config.toml
num_key_value_heads = 4
intermediate_size = 1024
norm = "layernorm"
qk_norm = false
attn_scale = 0.125
tie_word_embeddings = true
optimizer = "adamw"
beta1 = 0.9
warmup_steps = 473
schedule = "wsd"
decay_fraction = 0.435
max_seq_len = 1024
MLP neurons of a small language model. Each row is named by its layer, matrix (up: input weights; down: output weights) and neuron, and shows model dimensions 64-127. Each number is 50 + 15 x the weight over its row's rms, rounded and kept within 0 to 99.
After each neuron's rows is what it responds to, as a language model described it from the Wikipedia text at the highest values.

L6.up570:65 59 22 58 48 42 51 42 43 28 28 61 62 30 53 68 38 42 70 47 75 67 46 69 71 32 43 49 60 29 35 51 43 29 47 37 70 49 65 28 46 62 44 20 49 54 65 49 57 27 43 61 58 76 59 43 46 65 39 34 37 62 40 60
L6.down570:32 47 46 53 64 45 97 68 33 65 41 59 56 59 24 75 52 39 50 89 33 54 41 56 62 49 71 76 09 35 53 49 59 47 55 60 56 38 64 49 30 62 35 35 42 65 65 62 67 53 56 70 69 54 36 40 49 53 41 60 62 57 30 80
The first word or word piece right after == in Wikipedia section headings, such as History, Filmography, Discography; occasionally later heading words.

L6.up750:45 42 46 36 84 54 39 55 57 52 64 63 54 50 22 73 47 74 39 45 67 45 47 46 57 55 45 37 53 39 42 58 51 50 65 48 54 30 56 56 49 49 46 54 50 68 39 57 53 49 53 46 67 69 31 47 42 70 32 33 36 28 76 41
L6.down750:76 56 75 42 50 59 62 89 38 53 47 64 35 51 59 50 56 16 28 20 72 58 51 33 52 38 72 45 60 42 48 39 68 46 41 31 51 48 42 35 72 18 43 80 51 52 60 07 23 60 62 66 68 68 56 66 64 12 60 39 37 39 60 45
First word piece of a proper name or title, mostly A, Al, The, In, such as Al(buquerque), A(guilera), The Herd.

L8.up176:64 59 63 49 69 75 50 62 48 37 57 33 60 40 31 44 54 61 68 63 67 53 28 55 52 42 49 72 34 49 55 75 48 24 28 31 26 54 53 59 07 75 62 35 46 66 54 68 80 60 34 45 41 70 33 39 33 52 38 63 47 52 45 67
L8.down176:48 53 34 62 57 00 53 40 35 77 45 35 51 45 44 61 70 48 59 39 46 49 43 55 57 61 19 59 48 29 42 57 63 53 44 46 27 43 59 60 56 71 40 44 58 20 38 53 68 53 34 49 52 67 70 59 81 44 76 52 39 67 64 64
The pipe character opening a new row of a markdown-style Wikipedia table, right after a line break, as in filmographies, sports stats and election results.

L6.up74:43 71 62 13 27 53 45 91 46 19 33 49 87 45 42 32 47 36 63 54 61 61 49 63 61 51 70 85 48 59 41 44 65 56 52 54 49 37 40 45 59 55 61 49 62 43 71 63 50 56 48 41 47 48 50 27 27 46 30 72 67 37 53 46
L6.down74:37 67 62 49 36 40 36 73 43 41 38 47 74 47 68 34 54 62 61 40 43 54 85 50 72 58 58 77 53 31 73 50 05 44 45 68 75 38 66 33 20 42 63 57 54 40 38 48 55 68 59 75 48 50 40 51 48 44 53 48 30 60 44 57
First subword piece of a longer word split into several tokens, strongest for comp (comparatively, complications, competitor), also de, re, Re (dedication, recipe, Rebecca).

L6.up936:64 52 49 64 74 99 89 39 50 41 50 73 44 48 30 64 42 43 53 79 42 51 49 30 57 56 47 67 49 37 61 42 47 42 50 48 50 60 68 42 49 70 14 38 44 68 57 56 46 46 67 46 72 63 49 49 66 62 38 70 60 48 54 49
L6.down936:38 81 47 74 82 34 36 41 73 46 50 59 23 59 54 55 65 39 57 47 58 41 43 68 47 66 39 61 39 52 55 38 35 44 51 58 42 54 37 71 43 65 67 51 60 45 72 72 60 33 68 55 68 38 39 72 58 70 47 32 75 83 69 55
Adverbs modifying a following verb or adjective, often the -ly ending of a split word (commercial-ly, notably, directly), plus also, which, including.

L8.up595:41 64 33 57 37 50 69 61 61 46 39 62 43 39 29 35 57 25 55 59 44 69 48 38 53 39 10 76 49 66 81 32 52 44 75 62 54 77 80 51 30 50 65 55 69 36 20 58 43 62 72 66 36 37 58 42 41 74 30 51 40 39 47 83
L8.down595:53 62 16 37 34 68 92 44 62 54 78 79 45 52 53 39 34 63 41 64 75 46 60 41 38 43 57 32 42 44 40 57 52 38 53 20 59 56 72 56 70 63 52 45 38 67 71 65 67 76 74 56 53 40 66 74 51 54 70 16 52 40 37 18
The word and (sometimes a comma, &, or or) joining two named items, such as Douglas Tuber and Tim Maile, the US and Japan, or Leeds and Durham.

L8.up3:37 61 52 31 62 41 69 48 36 51 67 37 55 31 65 56 49 62 32 59 49 53 35 56 54 56 52 42 42 44 33 58 00 36 20 35 59 52 44 37 15 60 39 60 47 46 57 31 39 51 48 51 38 56 61 56 67 53 64 62 67 36 30 66
L8.down3:85 63 76 65 68 71 45 37 46 28 58 39 35 61 38 38 59 39 51 33 64 49 38 51 43 47 22 21 46 31 34 59 60 74 45 62 56 44 48 55 66 25 37 52 57 53 66 79 51 51 46 46 44 58 80 53 54 67 28 62 55 39 84 59
Short continuation pieces inside words split oddly into fragments, strongest for w-ho (who) and I-f (If), also names like Rudol-f, Gul-f.

L5.up349:51 58 31 28 56 42 71 42 56 47 32 56 78 37 54 94 50 61 40 55 67 42 49 56 59 69 52 53 47 49 42 41 41 61 46 40 61 44 50 47 25 53 38 35 34 62 62 35 54 24 65 64 62 52 53 39 46 87 54 59 53 24 29 60
L5.down349:48 57 52 53 56 38 44 19 62 28 50 57 53 42 59 35 55 43 54 62 80 56 40 57 40 87 30 85 68 26 57 75 44 61 27 40 50 42 24 30 51 68 51 58 67 46 32 41 25 65 33 68 38 25 53 40 62 80 40 77 48 30 34 50
Short two-letter subword pieces that begin or split a word, strongest for ho in holy, who, xenophobia, also ge (verge), op (opportunities), fa (fame).

L5.up313:62 63 41 55 48 65 34 68 25 39 42 46 53 26 29 59 21 78 49 56 56 45 28 71 54 66 34 55 27 70 71 48 81 35 50 19 48 62 42 54 28 62 39 32 45 48 33 66 53 37 42 40 50 31 37 20 47 46 66 47 30 57 56 39
L5.down313:52 38 28 53 50 29 66 36 62 78 54 43 41 66 48 25 38 48 53 51 62 59 73 61 59 55 35 49 39 24 45 79 49 64 49 69 65 64 50 41 88 56 70 47 44 51 59 51 73 57 43 12 51 50 39 56 58 08 76 48 26 67 53 38
The pipe character opening a new table row right after a line break (sports results, election, climate or athletics tables), plus a few spaces before season years like 2019–20.

L8.up480:52 39 50 51 51 54 60 53 20 72 54 39 66 42 57 28 64 45 72 63 73 45 51 77 49 40 29 50 70 69 36 68 64 23 37 31 55 30 52 53 62 68 38 30 31 69 59 66 50 45 31 77 48 66 61 27 56 57 58 62 54 43 51 57
L8.down480:53 59 74 67 52 74 48 83 56 43 54 53 49 67 37 49 29 38 45 42 69 54 65 51 61 50 68 39 71 40 40 14 15 34 21 52 37 70 20 37 54 43 38 66 42 65 80 60 76 50 64 37 38 27 63 55 32 39 66 36 35 61 61 30
Fires on the separator right after a leading number in tables and numbered lists, such as the pipe in "| 24 |", the period in "2.", or an en dash in year ranges.

L8.up947:25 53 28 53 82 61 58 58 49 26 38 34 70 41 66 33 57 51 55 48 21 51 45 52 47 67 46 73 47 48 54 21 49 44 53 50 41 55 72 63 49 46 67 19 59 58 44 22 54 53 25 38 53 39 36 38 42 58 50 21 49 40 52 79
L8.down947:53 73 64 48 54 36 49 27 67 32 28 56 58 37 87 40 40 54 64 89 50 41 42 51 49 56 42 24 70 34 33 39 28 36 51 70 90 51 59 39 37 40 66 34 35 09 17 51 56 73 23 26 47 46 36 64 60 20 41 69 27 59 44 52
Fires on the closing pipe or final cell separator at the end of a Markdown table row just before a line break, including trailing ---| header dividers and last cells like Display or TBA.

L6.up247:53 44 62 31 67 30 40 43 40 64 56 51 66 36 31 65 32 47 67 57 83 47 47 55 48 44 64 69 72 35 58 58 42 55 62 38 76 51 55 66 57 47 45 39 42 49 26 71 53 32 70 59 49 55 58 36 48 63 52 60 65 48 39 80
L6.down247:33 73 64 42 50 56 39 74 63 53 72 49 56 65 77 58 51 25 53 38 36 57 36 61 73 59 64 48 69 67 32 59 73 62 46 48 36 55 71 62 47 61 62 42 58 39 44 45 41 37 36 74 20 16 81 43 43 45 42 70 58 41 58 52
Wikitext structure tokens that open or close section headings, such as == before Plot or History and the newline after ===, plus the first | starting a table header row after a caption.

L5.up900:54 47 62 60 41 27 61 74 27 12 60 41 46 35 57 52 41 45 37 75 41 80 41 41 66 56 41 65 51 72 68 54 47 22 51 55 54 86 56 54 52 55 71 39 47 13 44 41 41 55 45 43 47 37 49 50 47 49 53 52 44 53 47 62
L5.down900:70 47 45 55 40 61 69 54 67 71 40 63 47 40 68 51 38 56 45 20 78 57 87 35 49 43 39 58 34 80 51 63 53 33 38 52 46 33 46 30 48 57 68 51 66 47 41 57 58 97 35 52 36 47 35 46 55 64 54 22 75 59 41 68
Fires on the last token of a proper name (surname endings like -mann, -der) and the comma, and or & right after it, mostly in tables and credit lists.

L8.up352:57 45 47 70 71 31 72 49 24 66 32 84 46 49 33 40 54 50 57 59 19 38 64 56 42 51 36 67 77 40 45 66 34 41 39 43 53 66 40 79 51 64 28 55 60 40 60 49 41 35 44 45 62 54 57 52 56 42 38 70 62 28 33 70
L8.down352:74 56 60 89 49 85 52 45 58 62 47 32 52 57 33 61 46 71 71 40 47 58 66 61 58 50 52 69 27 29 37 49 30 77 30 41 30 46 42 66 46 48 53 63 56 70 74 88 59 54 70 99 51 40 69 44 57 49 31 54 61 56 71 49
Words just before a main verb, mostly adverbs and -ly endings (subsequently, also, simply, officially) or subject pronouns like it and he.

L5.up327:26 51 25 53 66 50 55 71 16 44 37 32 51 57 46 38 49 50 36 61 17 77 56 58 62 58 41 92 55 43 39 24 68 57 73 55 53 56 90 67 53 52 56 54 65 63 33 33 33 25 38 53 58 58 48 63 51 61 45 36 30 66 44 55
L5.down327:71 64 46 52 71 32 44 44 34 49 28 44 33 40 39 26 35 64 52 60 83 50 34 49 46 36 53 21 54 43 56 48 42 58 42 82 71 58 53 17 58 27 39 62 36 36 18 52 66 84 49 53 42 38 33 72 32 41 39 46 47 26 45 44
Last word or pipe closing a cell in wiki markdown tables, such as header words (Length, Year, Result) or Museum; also phrase-final nouns like family and list semicolons.

L5.up88:55 41 62 12 59 48 54 33 60 35 48 58 81 37 39 39 55 41 34 57 66 55 46 42 51 46 42 49 63 46 57 57 42 76 68 31 57 35 62 45 37 40 49 61 52 63 39 64 66 42 59 63 68 75 39 17 37 72 38 18 54 45 57 33
L5.down88:58 65 79 69 63 38 28 47 34 56 41 34 43 50 53 39 58 26 52 84 37 37 50 66 66 25 56 53 42 55 43 41 56 42 45 52 80 32 43 66 40 32 22 62 35 38 37 55 22 45 61 48 30 42 49 65 32 57 34 53 75 36 34 56
Wiki section-heading markers (== and ===), plus the first word of a noun phrase or proper name right after "the", such as National, following, official.

L6.up303:58 36 48 61 63 69 39 73 26 08 31 43 40 42 24 28 48 64 37 67 46 59 47 70 42 45 39 69 11 68 51 32 53 27 49 56 51 27 51 43 24 73 68 25 51 64 81 60 82 27 31 58 39 35 54 21 39 43 46 60 53 63 40 54
L6.down303:51 35 40 80 44 29 50 66 47 66 37 51 43 50 52 36 41 62 47 38 70 85 38 34 63 61 59 52 52 10 71 40 47 30 42 68 41 70 56 39 50 58 54 34 72 24 70 52 55 66 46 34 74 26 61 63 44 48 67 70 42 75 55 58
Opening pipe character at the start of a new row in Wikipedia markdown tables (stats, filmographies, election results), with occasional header cells like Source, Bronze.

L8.up142:33 35 41 39 60 50 41 49 32 52 40 46 58 39 49 49 60 29 39 38 72 33 46 51 71 76 56 32 36 53 74 50 48 58 42 31 73 67 38 50 48 60 55 61 74 54 50 34 59 59 32 61 62 61 58 47 50 62 43 50 42 50 26 64
L8.down142:21 31 48 18 35 67 43 71 63 66 49 43 69 47 70 48 41 52 59 36 43 48 40 47 57 55 52 50 42 41 47 39 50 44 39 58 81 45 52 26 60 81 26 64 54 64 57 45 57 26 57 48 62 29 48 63 47 64 53 37 53 38 59 32
Fragments like "Al"/"al" and other short pieces (R, ol, el, Col) that begin or sit inside a longer word, as in Albany, Alpine, alive, Dalston.

L5.up340:57 53 54 52 55 71 43 49 93 65 75 61 40 42 19 55 47 88 53 48 71 46 46 48 72 52 49 35 58 64 32 63 35 24 55 26 52 53 68 39 59 41 68 67 53 48 12 72 46 32 77 48 70 59 29 41 62 71 15 39 67 57 63 48
L5.down340:10 64 25 44 38 84 61 57 31 54 36 74 56 46 62 36 78 47 53 12 55 65 51 39 55 38 73 68 45 35 62 33 52 34 49 70 54 74 61 62 42 56 52 38 50 15 44 33 66 60 43 43 49 57 66 56 56 45 58 38 33 45 75 41
Fires on hyphens inside compounds (T-shirt, two-story, one-year), word-initial Al pieces (Al-Raed, Aleppo, Always), and first tokens after list dashes.

L6.up389:46 74 54 62 58 52 57 50 61 40 35 41 67 32 43 47 47 27 51 83 72 38 51 37 49 42 32 71 35 63 75 60 61 21 59 32 65 72 91 35 43 63 67 55 65 64 51 50 44 68 55 38 39 40 26 47 38 60 34 41 42 52 72 81
L6.down389:58 42 29 43 23 43 59 65 46 44 42 57 35 49 30 37 58 52 40 42 59 32 41 64 57 41 51 72 68 69 69 77 59 45 05 62 44 59 62 47 37 53 54 59 32 52 48 75 62 74 65 48 48 47 41 52 70 47 49 11 65 42 42 23
Commas, "and", "&" or "or" right after a proper name in lists of people, works or teams, such as "Gatien and Chila", "Bastard & Earth".

L5.up314:50 71 49 39 20 32 59 46 32 54 29 50 31 41 32 48 41 33 54 66 60 66 45 67 63 43 41 57 51 37 47 42 75 42 15 24 58 54 57 57 35 57 49 36 33 53 68 41 39 36 60 47 50 52 56 49 43 74 60 56 39 90 37 34
L5.down314:35 32 23 50 53 58 70 54 54 41 55 40 75 62 50 89 57 41 52 56 35 56 39 70 39 46 69 49 16 47 57 30 65 52 42 33 44 39 69 61 41 43 43 31 60 83 83 52 54 53 56 76 46 40 69 33 36 31 54 97 44 47 35 56
First word of a section heading right after == or === markup, such as Personal (life), Distribution, Description, or a year like 2018; weaker on table header cells such as Film.

L8.up432:52 51 53 18 60 41 41 25 53 43 53 62 61 32 50 57 36 45 53 53 66 43 48 59 47 46 47 67 49 62 52 46 33 72 63 45 55 71 51 71 43 67 74 36 62 33 48 44 65 00 65 50 52 48 51 29 79 54 66 28 52 37 42 50
L8.down432:71 63 48 58 52 40 47 62 53 48 58 60 59 45 36 56 52 55 45 73 67 31 47 43 46 51 34 55 56 58 44 56 69 69 32 28 50 44 51 70 33 43 59 60 65 52 59 89 45 46 47 74 75 33 56 64 39 52 30 49 23 55 39 76
Closing ==, === or ==== markers that end wiki section headings such as Release, Career, Education; occasionally the closing quote of song titles in track lists.

L6.up739:46 70 23 36 75 64 60 49 45 38 40 48 78 47 76 43 60 62 40 59 37 52 61 49 60 65 55 81 62 43 77 49 70 43 23 43 29 40 57 72 34 59 35 45 69 72 69 33 64 44 32 38 46 58 24 42 32 41 63 40 52 67 68 61
L6.down739:80 39 37 53 39 18 46 66 52 40 47 59 41 68 75 41 39 42 52 74 52 42 57 46 41 46 36 56 58 52 34 53 69 52 63 50 78 38 58 39 29 47 71 56 48 46 29 38 66 52 60 45 48 49 64 30 31 37 30 48 78 41 41 56
The closing pipe (sometimes a semicolon) ending a row in Wikipedia markdown tables, often after headers like Ref., Total, Result, just before the line break.

L8.up958:36 63 37 28 52 40 58 15 42 57 42 53 53 48 27 91 47 75 20 54 77 43 36 59 46 34 40 56 67 43 33 35 40 41 67 64 56 57 65 52 59 50 54 41 56 46 36 37 60 53 77 65 81 64 29 58 45 38 21 30 73 35 40 60
L8.down958:64 33 48 59 31 44 53 40 36 29 37 50 57 39 55 59 39 36 44 44 52 46 70 56 78 48 39 48 85 57 45 56 58 53 84 41 50 42 43 49 51 56 11 07 53 58 53 55 74 67 57 56 34 42 65 59 29 29 51 77 56 32 49 58
Mostly the word History opening a Wikipedia section heading, after == or a blank line in infoboxes; weaker on built, constructed, details, listing.